config.toml
n_layer = 13
d_model = 256
n_head = 2
n_kv_head = 2
head_dim = 64
d_mlp = 704
vocab_size = 6142
activation = "swiglu"
norm = "rmsnorm"
norm_place = "pre"
norm_eps = 1e-05
positions = "rope"
rope_base = 500000.0
rope_fraction = 1.0
qk_norm = false
attn_scale = 0.125
bias = "none"
tie_embeddings = false
parallel_block = false
init = "trunc"
init_std_qkv = 0.0476
init_std_o = 0.0
init_std_up = 0.0476
init_std_down = 0.0
optimizer = "muon"
lr = 0.00725
lr_mult_o = 3.0
lr_mult_up = 0.894
beta1 = 0.9
lr_head = 0.00313
grad_clip = 1.0
warmup_steps = 200
schedule = "wsd"
decay_fraction = 1.0
decay_shape = "sqrt"
final_lr_fraction = 0.02
batch_tokens = 32768
seq_len = 1024
doc_mask = false
train_tokens = 193500000
steps = 5906
dataset = "wikipedia_en"
MLP neurons of a small language model. Each row is named by its layer, matrix (gate and up: input weights) and neuron, and shows model dimensions 80-175. Each number is 500 + 50 x the weight over its row's rms, rounded and kept within 0 to 999. Numbers have three digits each. A neuron's up and down rows have the sign that makes its largest values positive.
After each neuron's rows, "fires on" lists the tokens most often at its 100 highest values on Wikipedia text that the model never trained on. A number after a token or word is its count.

L8.gate395:500493599531538398459387491545516518484503534543480536535481491613441459518527503537518520520462488490486535524543458521549475423493490487420414538498420521423494589491517477433467575430517551436500525502556581488435474566496516430500532471418497535385573434541558481433558499424579492495
L8.up395:513462573543591504511460504533352516446488485574438562490453457552516488425558514470515517476535555496546490451593526585530452433490523495478468487469443495534490482444554502555538534496494476479596435499409513378495571436476517462649492527510485470545548548496376439471441482570523489564
fires on: "," 83, "." 13

L4.gate578:506518502511495581499463594548382479476525422445515473528479568470395427480460535536500520602502506543543588443483483525442402504519480480519574550571552454478470398441466532464497616438497502551547505514491515500543472447491545441478509519536466419563545486559492491541515527576486540506
L4.up578:434499524387516488463499562512571451471481463559522483524501541432488423560430480452453553580528514560531490521441525598517434476496393494575394496601527497481435493501593498478421530402467525575506460502478520455561476432526517432585504448552504492476514474526543485477480488565569559510
fires on: "7" 49, "1" 7, " Colon" 6, "9" 6, "anks" 5, "6" 4

L8.gate541:490487484539442509564540517530474511420490392418505501483457552552453440504565615491485390501504413548555561596571438485498606527516546497607444561531533523547542426594538531531540480565502559534463420509448496487504555445624434527448434593480602499497478487415576504424499528464458494471
L8.up541:546539488508496423515506528435508497508470519537602485458557500457534509524429453470485502539517518554514449421489528528507485474509523435562569536536534446515483488512474469468450533534559433509467433501419410611541591545605557447472571522498468509431523478469521399507551468440532486584
fires on: " a" 19, " of" 19, " other" 9, " local" 8, " as" 7

L8.gate359:451482462329540563445528585517430478508421495549560535568514499491448499474408478584525571418537529527500524469518584585477578512435615485552460431601598556523474562598519551491473575497484550433563556456449551534474521440473518508461508585465562489493421457492466489572467461541463468480
L8.up359:498531425566495455449560522459527437532506506513462404523493497479522396507508539439360494461443561591484518507482494579374443415464531579471525525531629488439415466505536550497479511414491563544483428607475471519394569502478482449525511464502477485550568501561445557490456479445564591535
fires on: " to" 16, " of" 13, "ud" 6, "r" 6, "l" 6, "v" 5

L4.gate240:440515459530529506507513520550516417444523569490582528422492585571492480575572444436572465530476458480500470536474461489587559498483550528497520524525521504485511507467463573534475501513533498535494455540517547436486515392514496579495500634501415428590529489517465536580525483456569494455
L4.up240:452529450461481540513564506500491424441554560528510478461520524552455501627510412356530507581501502446493462471423491526520535503480590589536489507506488490501545497519437611529501462558551549503516493457464594524476527378466489559474487545493375438601447463501508518577515488414560515509
fires on: "|" 54, " |" 40, ";" 6

L7.gate59:512521524533480516448390474469422473463429505469434537566508481449479513594616487498449491543516501449459479511473452466585521470501473472497417496501454552532540521499501535440583580541401576530495555447449491499451492581544595511464454504520500458491522365464464529493422511614453531535
L7.up59:473534504530524594485417456490476505438444546466533520532476487553527549541499480505573423542606523474543538399469469583495518442431574525436535517418429503572591488464565570540582550522554505571452491466446447548518440532497523518534605534536452567524455473429551537430525516461539568474
fires on: "1" 35, "2" 32, "3" 7, "p" 5

L9.gate574:604426518550586545499573579514539543525528551480481405521463576596534487534509459514493464556518540485560430499377432494434482472508566491433550503563478519537577561494484509489510519507540505565521531407545572442505536488448604479568444523476439473468450544447486546422428509480500639501
L9.up574:543491481400508493513502382533422565481561501506505499480619419531538568530533470484512455445450474469461475499386479499541536426470565554512555506497479490434493552474514479452567524535465528579588540609483570499532548449555495497422482541464470575475397515410500510484502602579508476569
fires on: " |" 37, ";" 16, " |\n" 13, "0" 7, "5" 5

L9.gate258:532494550442530504483444510487537501497453511584514516466512458494459574515537528487533517538458531576501540540488506501492462525596539469514456507502606453447395429431471575492595579468494528465528523448520459445503398457406488365474494447422513460454408546557476436479552527509551490557
L9.up258:484472470469578477526540514535560465469540457533503516480563474507532465534569421398487522530493492554447459490529459508521494593605579413472526516457517505408411457417522506459549526617641422438503456468388480509508508481514537572539518479528522549546518514564548431524500514535500573507
fires on: " " 24, " |" 18, "." 17, " (" 5, "1" 4, "\n" 4

L5.gate614:401415523573534429460453492469578476485613505449449528483518587488520370542457485491370415459464435611530485533460495510545567455469496587487536502481492501462538606468491550546490427442494519521508387438464534487604501492561517609532499558488508456569568499537518491604513476536526542516
L5.up614:348456549511509506550527544462533464468560495528443563477566516504532484473435490421525507543453486514510495494472547503469520504522585628459535605470482421469512579454433490499509485553479492493523495445524496462596463472512534566516521531534448481497454453535449524633598506468462468440
fires on: " three" 23, " two" 17, " |" 11, " four" 9, " several" 6

L4.gate219:578506464465526481512558470497409534490550507497528528523554538452406549513468606532485462405437492583533508519542492485518405496569482516547413500540441557512589418509506463486558454496456451511470391571461449534547444594556500476479545476404559483511480519449515501500483550442406507665
L4.up219:562505543493469494535513546439442567456540537464524503562478524413399463478462511543449443469513524530580555533502460501513479491576574491522460507582398525611566434556466500495507398446521437542461399533482539468552468548534552460455554447471495432578577528521515555441553442527383483548
fires on: "." 64, ".\n\n" 25, " |\n\n" 5

L4.gate488:505586536485462450448598540558366466524465533598432468517497501399570460522552498462485519456421524546537467425517449501544528495457494469602486576490543503544467453462492455495546456593480574452546506442476502555458472438472446460533493478457598528440456405615614515481442520504439477543
L4.up488:530457477453524534570522514488473497509568401534514453599474458452468512486465543541577499433493477499486403537474552459554498537592420531434554563413504516427555598610461562497506528475546518530444411559478497509490588516518538515476503487578523451463511515512491410464439440453508424504
fires on: "0" 96, "2" 4

L10.gate689:456488369402430489517457552579472489518547557447578479499524492592488524542481481515509550532563555435511548602505447423532456531599535463488551409473483503532580515561501447491497459417461433539501507530546506502529571500450447500431573526414495402538563484416462493435549542478572519459
L10.up689:557469536379510480522540496507541471534482491430501527467414484431488568465470435494573537466489549566504555516470599497452486511510453496457469456538517475475396432467577524637491506534441600509512461532512444557537436595515577392514507498530453440565533514457533444467491602522413483534
fires on: "\n\n" 28, " =\n\n" 20, " ==\n" 12, "==\n" 11, " (" 9

L9.gate694:488468507477503395499504512473585516511449548496514534496486498508484581392494541475452545494486520512468587468455577510499513546530497451487566526459442407514511450460420582616498440511535529578499505501495493545446461504495502514471456532472578544522495554543466407569516583564451472486
L9.up694:573473614535598482537477500522533551494583410563512492560527556513573561495467669532448481465579544513449505438437553534398426429487495457437516631417526569543467515563480420490514551463543502401464449480526554435549503480488458460499567412444518464471619605559551463451486511545454527495
fires on: "\n" 43, "," 13, "." 5, "ed" 5, "b" 5

L10.gate385:540467543335503547566442413411551581493503527481412454558485493434552427552612502487448519442466487518515453423548497517488544437517442593467424415434447456536411512409488500433545479511392549512541537412474476531480574487488549453467469514501579437492438464483493543503494574469587536459
L10.up385:511502484467571540485419497591515473431481571534574450445566407549488505502543486513533500559544515425623645468485484435524477426475554504488487489501524497614588479468494468446573492512501567511548496605616455438456495455510423500473485578531531451553523487528539531542566431489398568443
fires on: " (" 26, "3" 14, "1" 13, "|" 8, "7" 5

L8.gate676:457356505492550536534392575524598508518435470509459427505465452501545426514533528579480454521598455494511486571605469549537452478474551522593409556509462464497555436495470465508539472559501605476429464451568544536513516497517532487522534453442527527484509513460445464497490404462519553561
L8.up676:458511542460557588466499504464534465438433516500493486481418468558504455565632475484526449444533488544525534407424498491558474513423475509483440468525364477436515479540452457553435525508598401481524517509486477543417524529550554532516572540514578469587481485526485528529398433478451471495
fires on: " " 31, " of" 19, "1" 5, "um" 5

L5.gate600:451552401532607420389520533435374488453529495489567507468515505532409473420554485463509528500536520529354503503570566520476500575393465571480448522511504488526457484461488496559515482388378449460571519464522462587542586559584560444602479563500418489496453491475532449496562493567541573522
L5.up600:472568431560538510467522435424501537475550507569534543520444526503462463418551407473483475466515535431451453442604526512434553537541577521486518464493471436546475428535571492465467441431511510519568574472527484486471552492590544497543498555584463524542424467441519396459559504525523443484
fires on: "." 34, "," 21, ":" 15, " Sk" 12

L5.gate316:486480515564440391469453547509481434450519530508532511459586541566448515562512605489498477416439595507533457444479438541526555494529493497484472594536483436497534556530528516512504433526555592533459478585525468477502473533460485422520585516476451432536538520571487502504470573507534448420
L5.up316:486504440495558457491507446503445532508497470530634521516549477489484468595501567529435468482509614578554568466422524484464411484525440502455461549467474545449562464432557488463583571539504500498495508501503476454620577635481428498504562484500525447534535438570480459510562582550481490477
fires on: "." 24, "," 14, " was" 12, " were" 12, " and" 5, "\n\n" 5

L4.gate37:499497538488564542439545490447541448530469469411521448449588477559414553535448513486489470594544592552448587473572407535448446431523475524552503432526518531507570526559516555444545428540447497535520492534456455538525493524561427467510423459428522538529387455504499501483439400542480533477
L4.up37:471474531509578517497491440462531445555569517564452548548560468434485485507483517495519540509486598507506458446482418515491481507541525474492442476501473454506556501492552396448523467399560426514567553469398551514546481519533544490433470528479591475501511327494490533557514470523450537490
fires on: " $" 25, " Tr" 20, " tr" 16, " per" 15, "$" 7, " Inter" 5

L5.gate147:444519412494543518468576423454432463603483478508539500458521441471458555519501515463404413492527590484399520345524514517572491427503595595525514421577503509550531516588526543463443498456450498447539515516404462672568489421484439515524529542471547470500455479497454520463490488499535490545
L5.up147:465527455531486488549478424471453468528477511506509470598515480497530527458440510506432524561505589493495490453539444497590539484555528483534497476571522460485531497504456351464463495479407469504490558526482463589590460531513396449360498488453515483498556392493482599441481518452507564538
fires on: "\"" 52, " FW" 6, "|" 6, "$" 5, " ." 5, " tr" 4

L9.gate499:492514382521462562436390446569569430404502521473437419482488552457524501557615547622511511542440474555538505459486554502473558432528529544368449469446492457539378490502497521570447526466509531477484406472437555452546516438400474474511521444510378477469470533538512417504519494459494505551
L9.up499:472469447475533516545500490495462509480441492564569479458568459579473620531565454596567471421429571393597441448455472532468582489496553587503483519556457573544464523492550495548543528499453526544497480463444476481495493382435441517582583511472499477588424526531522501501474470462493440443
fires on: "3" 58, "7" 12, "9" 7, "ut" 5

L7.gate369:551516474400588574555510471486550623541487499480469525469443558438520464441549452457555600502522564514449549442557477524505504424544475582584462456529538520555464507473505549544464557504468539509535584463493412458486547435547528452393572551510516525397480459444481456533383400603496472467
L7.up369:470408436557469541513458577461491461551514590507341462566490419498511513519557494503442507370412470506602504524448451469440534576499524457529559515551550536512498455593559501480560461550466427517549486538510525509451510510467413506458562456486548445566422521594502590522475553489552476459
fires on: " of" 44, " by" 16, " to" 10, " for" 6, " married" 5

L9.gate515:468464429519530548483516431483462451459452472569547537586579446423509562556472519576559497522588557500489550496450584517566465540477581613496444590563515563466435511465524488571462514474583502485573588530538499505510484461645541513492491517513460533518425485554477509620471430499364459469
L9.up515:503492514512484548481497410429518409456472541458464432464559430516465463506589517593412492485487475494447584445452574510483520407433408506539522468502568441574521446503528506534500468500558496543538490432562382479463472567549471461518526506540513380537506558526487525460544468578488551545
fires on: "m" 21, "l" 14, "r" 9, "ri" 7, "n" 5, "at" 5

L5.gate237:496562424508499482536435482509527447464428451462447523539447429485498531491569475564470543480409509542604487458494585567532379514517534445536437542565489548420399526447506436519508482513470470407490433454527511501463427470552557564587516444511498551507558563532499525593498523436552498535
L5.up237:428570502538500530502522487513499513556461456546497504489461421463428463431422484406460584388445424570528430476533500451464547443441491549444530485540495550418429491443505526506461558543495443437415427564517585406484454454568528480420460566562517548521417534485501588420543474482495470451
fires on: "1" 25, " comp" 18, " debut" 10, "wh" 6, " achie" 6, "imin" 5

L5.gate197:454473416500554497508436614599505472459608476460461565462447489525531506598600529568493615474484533536512519581440559437562498504582453510502446621568466538404575466483442582411516470521512481511509480461548549434415509495568544555400461384501479506538518523479479472447444433449488456521
L5.up197:537426543470479553498444467445534626537516484491496465558500489454415481539474472444446530468443584444597443438509537580479550438543583492612488464459600556479413481450446603541568563527437539421440470499541542439478526472549532421411511442596531427415467551460489527509549492549460440462
fires on: "1" 65, " cont" 17, " of" 11

L7.gate554:552507544465492519416469430476530478441574544441430543483530483466569516528518467550518413430489594485598413374523535525599442554572459548517596519564486489542533628453496426480538526521505446510621526530511456463504463406458529487477548434513474585514546392571573580503460525521503495496
L7.up554:556387473510404547425392533549455447505506446444536522612483421480520404606563559573555498521514462515481492492458444544476503463535493566510444515515509451446480475526527561561517485513474456493510547535555492457572452564565521417456480555566458513494535459455560402527494414468510486521
fires on: "nt" 13, "c" 12, "or" 7, "i" 6, "ast" 6, "ra" 6

L8.gate292:431476509494557545479546574560573614463546454498467512516415578480439403507539494460523470438433455538513496544541502521394507559535508433490501503537438570556516470507472520420555523579539500512469494430522563585464469450541495547484502535555497500452511464419499525519572488545492427420
L8.up292:490449553513505501541523503503536578475470381472440483458466552486421453610574553449429552406466473500536517598526450428506525531558505468481418509551538582523503438462360565439572558510502423457465520532509593480408438526437550492525546504462489437494490471497533517490628450507528420388
fires on: " of" 27, "t" 22, "p" 16, " opp" 7

L4.gate542:484530543475518495475470459503566463523510543449499530541411532470586470551495469461492430435429502559508475464498483460511496475475591531411508431535441458487451481496481493465499491524550500504487453502539472523478511487557455510478491539533483496426547473622499534495504448546487542504
L4.up542:462515530480503524517531445589606516484503477461511589590481531480596502548503488442559527402517422489435443491428459472439541494536586482464581456430552511487547552565462558514500553527464487511562490566458482469512466417473533494469469533459428463472491382570489501544492414454525515483
fires on: ":" 35, " |" 23, ";" 4

L4.gate393:512527519477519536515514627405425477516457424437471405552511527436566437533485449485490458518538485465530518461481462578562486378509510529565487478547462485554539467577540502463488494443524564535499566430506522576512556445531595476468492451437578605459496554576548501366473478507485534479
L4.up393:449446433482374478553527415601493557534545513551554489489545422499492597524587529536539567444436563539391468601498556485604499556441464543494503518522523442518446497480448563499399499565481522500443505547453422491511527565532585524461532464565488452539508430580502522536479529506537466564
fires on: "0" 100

L10.gate452:449541395512534519432508510521398516515441495474500463440453472520514489458465512421552607520443509522478447442526533452494411518458484477554522476496514431404550479526522472590445549487492531535474466520605527421419505492462510503518557474518516407485520448447522516409574549527494517545
L10.up452:570553530554531562534518590494451489473564472489527483519477422539575512402507549399502511473509484484517495593481537444515500524539507497548486564459499453531528424484491451616477493477432537519454556511462499371527489577464491562464525476562483519567575487600611557395508491549518533539
fires on: ".\n\n" 35, "." 18, "\n" 15, " |\n\n" 10, "-" 8, "\n\n" 6

L4.gate485:503507551513491391481538481589550430447558497376462531403550528493568500495484603522470476410448576570517463545480564578501506383529509476429561508446479438452486424553509586495561440481423504499525472521553523436489473545459528464466511504499415538583509440562504486511479595477516525481
L4.up485:540500561427493495448601435501418464387392439521508488553433431478551470472398491389411481497505523627491476558492467456545495418544440445511483442456391434498499505477543565503575496503584550548522469563474564479514548474444503449515567524502563454463482510554425508380553602473571477632
fires on: " was" 30, " were" 22, "–" 12, " lost" 12, " had" 11, " Brown" 6

L7.gate106:514535560486461554522518487487468519424482519554514461518577547444521499481542595580542487502403528555477507508453487465523497441481500436476449521599496473565465500494476414552512506506437562519463445442491503573519506512508482520562420450513489445511586520510491485446372465530409524554
L7.up106:481514510476398524460476506493485514499563447477589409440545506516521557613490473459556471508503455530464583517448583556548531471536494552520485461534545474538435518437559492525449502547493549450480524486417537556492570509501412510472503455533535516573484505509524499486394496492456584523
fires on: "st" 18, " third" 11, " first" 11, "nd" 8, " Running" 5

L5.gate117:462548533496599520486498400538430576419564435463489501522541460581459430425533518420529433478533466480407474479509517531528538570521502553503459472463463443461578524548514533476495515437446536482473544606460555510480498503499448529544476505466426522543553453452539457463482478514490480596
L5.up117:473560504549608575530533520478437550455528416558441575552539502563479463413547557393569480463567499545514494533445497475575566504538526560508480569508364538473577477566556521478466539459472429563526499533467563478574458409500513553555557476548460453587495496453471502491506480509499438550
fires on: "," 67, "." 17, "T" 5

L10.gate115:475487481566481482491463547489440566491445387484588499468447468447530513381490479447471450528568455477530525523476459433548398565466489459613503473504527511493580574456547545543477511500481466480485472489488390504606425534580511497511603526558445474479617468545546487416558503572477463484
L10.up115:514567444542476544488499570492411546552438431484526519536486483473400477340494519403454539565493476512511596533511439471489404536506439493636589461469535488490594541429532484540420551484492472500505492470466439431540531505466535456472536516570486441546532481506520508522550499555516524504
fires on: ".\n\n" 42, "." 13, "|" 9, "\n" 7

L5.gate382:489481489463532395405462561464552449477558472541419433570390504456601456480546466585493551473526410420467512404510481492534548378521478414533457577485472508501556474495540554489508531549523484485585454535481398544573511445519510527628461487448484417450499561614450533552541520520536484555
L5.up382:450481445521560457441486504474603473532513456583473440526406564477603494468504537490489519489528438417596506401497483462556578467520463445453502573516560480559540455472531497464506556536475522461624500437451384533599542400484467421574435443453497374445521545563479537553441507451429420595
fires on: " of" 79, " recogn" 5, " Inc" 4

L7.gate660:441437476494508510457529509498547552455467477429462488453476488536475519541478475507368457525459619468598516421481541552527567464538525549470498503448460471491439513477538457546558470614555596451449581461538496494557458492549438438466436561430448464450425506506558538500488605430497562497
L7.up660:541502527446445492445428431493450440518464577470378567526502443418453507609513471556379471532481600549647515527488437541484388445497463518463431494543469589415525446561494476500500473534505484443560661526495483546532465485453420485591536480581510475472508487537434475513538477541593549537
fires on: "," 52, " /" 16, " and" 13, " when" 5

L8.gate86:492478522422472519554445524495572414476498439451523503527530538493424528524516484410551454513571519450372481594567527545494525570549519524476525552459522552496579610367435465496586563483506513582552548501537515512528497463425434525535510527536358529534514500502542452526560545472482535571
L8.up86:495416588555524482507493558532485529519460444517516569541537482512528502558524445442516444536608500496483432612574536594548497518557504513513578514474474455449523517471483619498573467402484503471583540529465490489482496452451522563485508466471411570611559430541628472522486530477493416533
fires on: " that" 38, "," 18, " later" 6

L5.gate306:463447511593491555495473518505357504487450575532517417497557570544580545521535485442486533566514475536520523555523478488558488430542551493480445464579534524484410501559484482447507478492522402397549503554507543511444530561534549498411517400500481482473445484517406482503502532574426599494
L5.up306:465448436468526515435562479502476461489557535382470523519456499583437421577478524617521478515464468600510505531454455476539516525473501446561424484481425523539549471518524547470447479543470479438545398506511419489507567516461509539422427538523532535460531528523562498539488475524525571521
fires on: "-" 87, "\n\n" 4

L9.gate264:539422550496441462541495424499529553514532451513501561456422526448451524576638504404427525493478425554420500431465538492415511581449497447460453535534511482503486423489433577508447532448480481468486495490531512498452481607459513470457529494542573479458509447554504460535507552540482524576
L9.up264:452485490483454390465527495430540517513516519507463519534439494501601475532532444573600495508551377614495533474444562466487549458555540434413501478567400570478453460548429476496495523459593334454524473465433527570504424501442587539462472549498476584579614546560496552427511521538511475497
fires on: "1" 17, " " 10, "R" 10, "V" 9, " M" 9, "L" 8

L10.gate502:396502470530544453443533528447513548504481504554534493485358573449481451548540447414453516532533448536568573541523518499461485462490530587546517578493553475531556559551489449605451476455486479518548435518554542524580469480441447444510575407430379451487574517591592435499553497582415367421
L10.up502:473443536455557519588483515385473532582453455494552489493433417494457428477472517524548564577479485589491556498554545452422533461493543489570566444548497536513454529451448500607577498484402450600426556419454464471571476507440529466504513476496584500557515485497441528435553435573511519550
fires on: ".\n\n" 37, "." 35, "==\n" 13, " ==\n" 6

L7.gate596:568450441428494504509547530533472483448492504473503480427473476464441370508469553517444477593447456580531566566545480430454494522596415570585458444471532527509522481464440535530612497481531388559345453508535529553448459523488465500559564471494518401499523569475500480486487519499498560590
L7.up596:559477473510495496546437538520387517559468462436466500442467554500511450384441534546524570459497540549527495561560559591370463475625484614542464485554401491501472494546421522556616478476528435587425445527487518472455431558571503440510548489509563480498536502524489458568520512503482523530
fires on: ".\n\n" 28, "." 19, "est" 9, "===\n\n" 8, "er" 5, " ==\n\n" 5

L5.gate279:525524540578582517557581518471514446466502476553458578542541531643498565527468501399466472518512537452582466502440447506513491477459546569493563535488520521578529482548498469532593406484461496480472510573492552692436560444536424514500514462410510479543504488426498551517443386449438497567
L5.up279:480481496617500525528563474432406465469534533518545489490433536602456548537513560454426492486447504392531412529429517469503511521429510536475441506589530454581541500477480530422550453479494557453520475475542432526426428469496426476546525464492465366510454506437558533544516422473463555545
fires on: " |" 66, " =" 8, "\n" 7, " |\n" 7, "|" 4

L7.gate365:466476435547548547486500479456528518407565411650590457469537422464482539488513483536561395507432459475553526553474486566500562511523587592439533535397419484372472455580559497502496470470495546478452453574505488570534463448424462467496514496494377422491549425443546457515457546542503500461
L7.up365:506472446537537499509543590436524441512528458563491445432530526529495467488518419505489532588503505506466515459522447493500515596573520474643558500426477541493500498495527503552525463488472508564475533529539557551500419508507497544461533545473477475624494558483570535365454493494421436504
fires on: "." 85, ")." 10

L9.gate146:534581451497486477428572558576411551451494510484512439447574455434400547536461495464458494428538458445501582554499515524480542478541426547545456540555438588499590513490562532422558552548486568538496603471473502489500483575521431503560436500503533487457479522470472491574565621563498509512
L9.up146:485403426593478485443556489469488508496475360498522477570515451516558575452548444518440412496554503479451448475588535409583625457537541570545553451483504510432459452549537477559553541542515514509552510623522369548432524522505499525529516509463607452438409551458473503473492565539514389495
fires on: " the" 49, " of" 29, " on" 18

L9.gate376:469563487513480481500411533489497472585439578570579447614540620525483571441553567508558554461514512421465518537469530555521515413488495507472461475520487508520516475492486546581549502418545521488459442438547513564480519553481551439506539445559514490537499473500547551539436485492381540387
L9.up376:483500471507535502486524444481462484562458525518458549533580499498493446533529544443496651481588520497533536407478521510573477499502494499464504456415528414523455542560477413398486459433556511595454447452503550567472423450508549431575489526487575543501581501546578452449495531527516387481
fires on: " a" 44, "A" 18, " A" 14, " died" 6, " in" 5

L5.gate294:496538487515489564583561445527664429532443491545486547467548494503506493496477550540446492591602591496500493533428491321456448495471558424481577554614418504555472467532573476552555549497533509422505501486538487540537508401478390438456435559474561588444532563508571528536542514545501531410
L5.up294:517502517581461535443555538493587429494502501496391457467364487492451532488445552476458470567464556504533489490563554451529465543476526514497531441530430462490557488497527573531522537559415496574393471494435443567531588427547497490482499416506570517468488558416517526448491503497455468442
fires on: " produced" 13, " including" 13, " included" 12, " opened" 10, " include" 8, ")," 7

L10.gate135:529496485409551518481487453541545465457522502532487503449500514546514599534501429475506574498554564466471521500436521461492497447564424463451500437495418459541463480472478493517614427485534487494521609530600587470565544510573534508484474586519498436549474501488488564541450410490473544491
L10.up135:504468500418550474443458431427506529386541495501495518505459483453498596544523443502511587524504558496532526433500599489510484378537436502496541511537457568588490395557492520560575502423418499520426514448484569461524468492557459447595574479577458525578537544498440540436472481426530531439
fires on: " =\n\n" 19, "o" 12, "c" 7, "ac" 4, "\n\n" 4, "|" 4

L5.gate183:492503546501515444507505515492416613470501494435499483466624503567424509474510510542491467533510528586497517538624518622450415481617463482559431554494469513511619501473519520502515557502462622513507551512418391531499576507494493539511482495511481553482500425531529507475488503535548520445
L5.up183:552563473475475489524458489474460428571469472561550500487460515511540453525591429489448493472470526467488494406414568507618488514418492530591518482493549510440468444457404565501511503463509457593517459497579470531500487495563498541466599537506530480480552550441466468499493491527489431547
fires on: " of" 94, " from" 6

L7.gate175:491512512515453549415420416447483400549456556503491515553451499477464497527522498483504463537535519472536482421605440572481443424423499571518392415447513504425527513470539408437535453459482446477475531441503479457467602486505525461435546437472473446522505447420479557502419548546503527532
L7.up175:548526496426482461436533452565426513532473558455488562549408536547413455550519501610611402527521483509437475596484488483489439486586489475480486503550548594498473593590481619519510508573471524563548484540495575471440407511523534521474507510491440459504440436540528529500492515394416503493
fires on: "." 11, "0" 11, "z" 11, "^{" 10, "}" 9

L9.gate23:498557461536486509521444507479490470441508429515590543510563536486476469502495571605530415598490515480518571433507504453522483527474546540485478549524466405532591464539490533545405492522448516556578494484511442519516540406475508484480487478482481503579466462507417455540439476580441410479
L9.up23:469526495431504473474460519482542480476428418449408457521439482457531475528562588542471550522521519429540541479550514513569483400481555487374557492584600509557535454502544511539411529449487499465531476479462499439440493437486631501538511393451392509543471450500492499476448431516494474590
fires on: " " 25, "9" 21, " k" 9, "1" 5, "en" 4

L4.gate479:453529467457472446483499453512518413636512464488472535576536460476550491500467502533487601509513531469502561578437562440415428477462447462565580487572474567436519556585560527488567483472622453441473473613484561550532450491491443472586496528432464479514577561566459506472494590416579514417
L4.up479:477524543463504469502471438557545461543528367531511494562460487493587522534442581483554535520435460440454617505439598379445494531449545513514565489472441489471584531479516538474573507491582566520523488544444451630566522462511421421572448543423491468450547476512427465520491555482520503505
fires on: " is" 28, " Connect" 12, " was" 12, " has" 8, "," 7, " can" 5

L4.gate159:524485534583595572504381461474383459501599498441575427526557555522523403445464534533486472491563479519502546548533512495531368486471516426495585518543441481451619481538472529515500556456527499540516505489468461554472484502597552497553535537406474484491574397524419594494536539419548483462
L4.up159:488500429574394439567385467512512497407438474463583526480489574516555450463512508511514448413469486466492460425470445458415487516450423513488447535543500520507640542499457500497473465519431542574477483409545515512457543553421405407437537526500408503489410566519541427568531404576534523518
fires on: " this" 39, "A" 27, " This" 18, "This" 7, " a" 6

L5.gate269:509513590512432503519511517470472614507603541483557429545590486562475452460507511420563485544510424519463553416469547405519405456442521497573396554597526527488526489526506438538455447519478519486552508492378506404610512582513466455523480451455567380496484468571512520533449505525517506601
L5.up269:439581546488461423564443501571466567550582551436522508582509520556450459427559523499539421580507458447475543482432517439495457473441479452508345469611500449511500416512465416549498373554454406545522507511399467451546469567540493464512609494470489443507514480522541430466458454503418536531
fires on: "\"" 27, ".\n\n" 15, " ==\n" 8

L7.gate455:530494492562481574531510434586393507498544495556492513503568450541549524498478427586575484433572524580551457445486470493462587472443506474554473508522503532473480574549531412431575413573522430525605360561450450439545507546587471533518626461497422495485604423535542418511437539528544392461
L7.up455:546459571467499473556472503519483486462610412500499515439489526458494565520488440586498408484556591503466523430423430494469538468497527487598520489526468359471435508519546384482490465607501489459527453538517464448578592511468472515558545497595461496415565446543523474510427554551527558458
fires on: " —" 55, " −" 21, " +" 8, ":" 7, " ." 6

L10.gate350:498568451440585487540499497420460490586486500439481469594610498551518493470478503481497523484461508519504463466411546489578459511473452586489540527505461520463497487520483466551491558482520419466451437442491487511468557542544469484477580488505526505497504436585407461445365464462514455377
L10.up350:491432556502478428550461489510546553517522495471451460442474469418584566504522498518504560468423523591459557411474540441554453520539513537519562449538501466447526573425460584493393518442501488453470510423426478518519473443504473454485567521525500466445549503487478476531510547495457387427
fires on: " and" 27, "," 25, " (" 17, ")" 8, " is" 6, " who" 4

L8.gate692:524472390477477573496470497456525463421495459518565470522558495475590414432540527506493529575508495483525531487472442500536467450612510449468507530509571414521540505449602512538436570494435511591470418513486471500543473538561564577438569485546479476506477458577476490436530632449545431603
L8.up692:451508515513510527482352355459503488527558449604510512521551504542560551455438540476481459421522411449483445438505471440435362510532473523500483437537429575485511543411498482505503406394418587470495429506342505484524554465529431507480541529396498537496552464542443502547439514553448452518
fires on: " a" 67, " an" 23

L9.gate196:443512461472483428504589507471519449506516490538545541533505545541512535583494536549400530577501493446545455483496524550585530402607577428541529514486476494429489539601607588566495449488501557514489483496605521526453466429494539556481509452578429415509456514484417474398408461526544534526
L9.up196:497488485531546496546459481406518471477564433522506445496481543549554485467472545501385447493511511488463466514513574447533467472469540486567506546443472463473474510482487502485474521590463477497544539546441472556384480406517445516444548398466560405495410589484455472504443521502542605531
fires on: " |" 54, " (" 17, "\n" 6, "-d" 4, " D" 4

L5.gate623:440492427429554460494454619535524522439476427493489465545485471524540422437426399527561492546524436557476431576565492598562586467470494407474412515502443555387562523435459555414503515518434517487465512462499476485516505466487546563539436494419459572533444502478433480480557472537568491499
L5.up623:410512453435570454542479518508535507528548418512504440539560516460595429512501555571431549418597435517559398447473563513473528481546604560527449531499544546510477556510520502487524481434485416530480458501558494523568433470475454515538578447460479441479450505475534449488565519489508533486
fires on: " of" 78, " American" 7, " crit" 5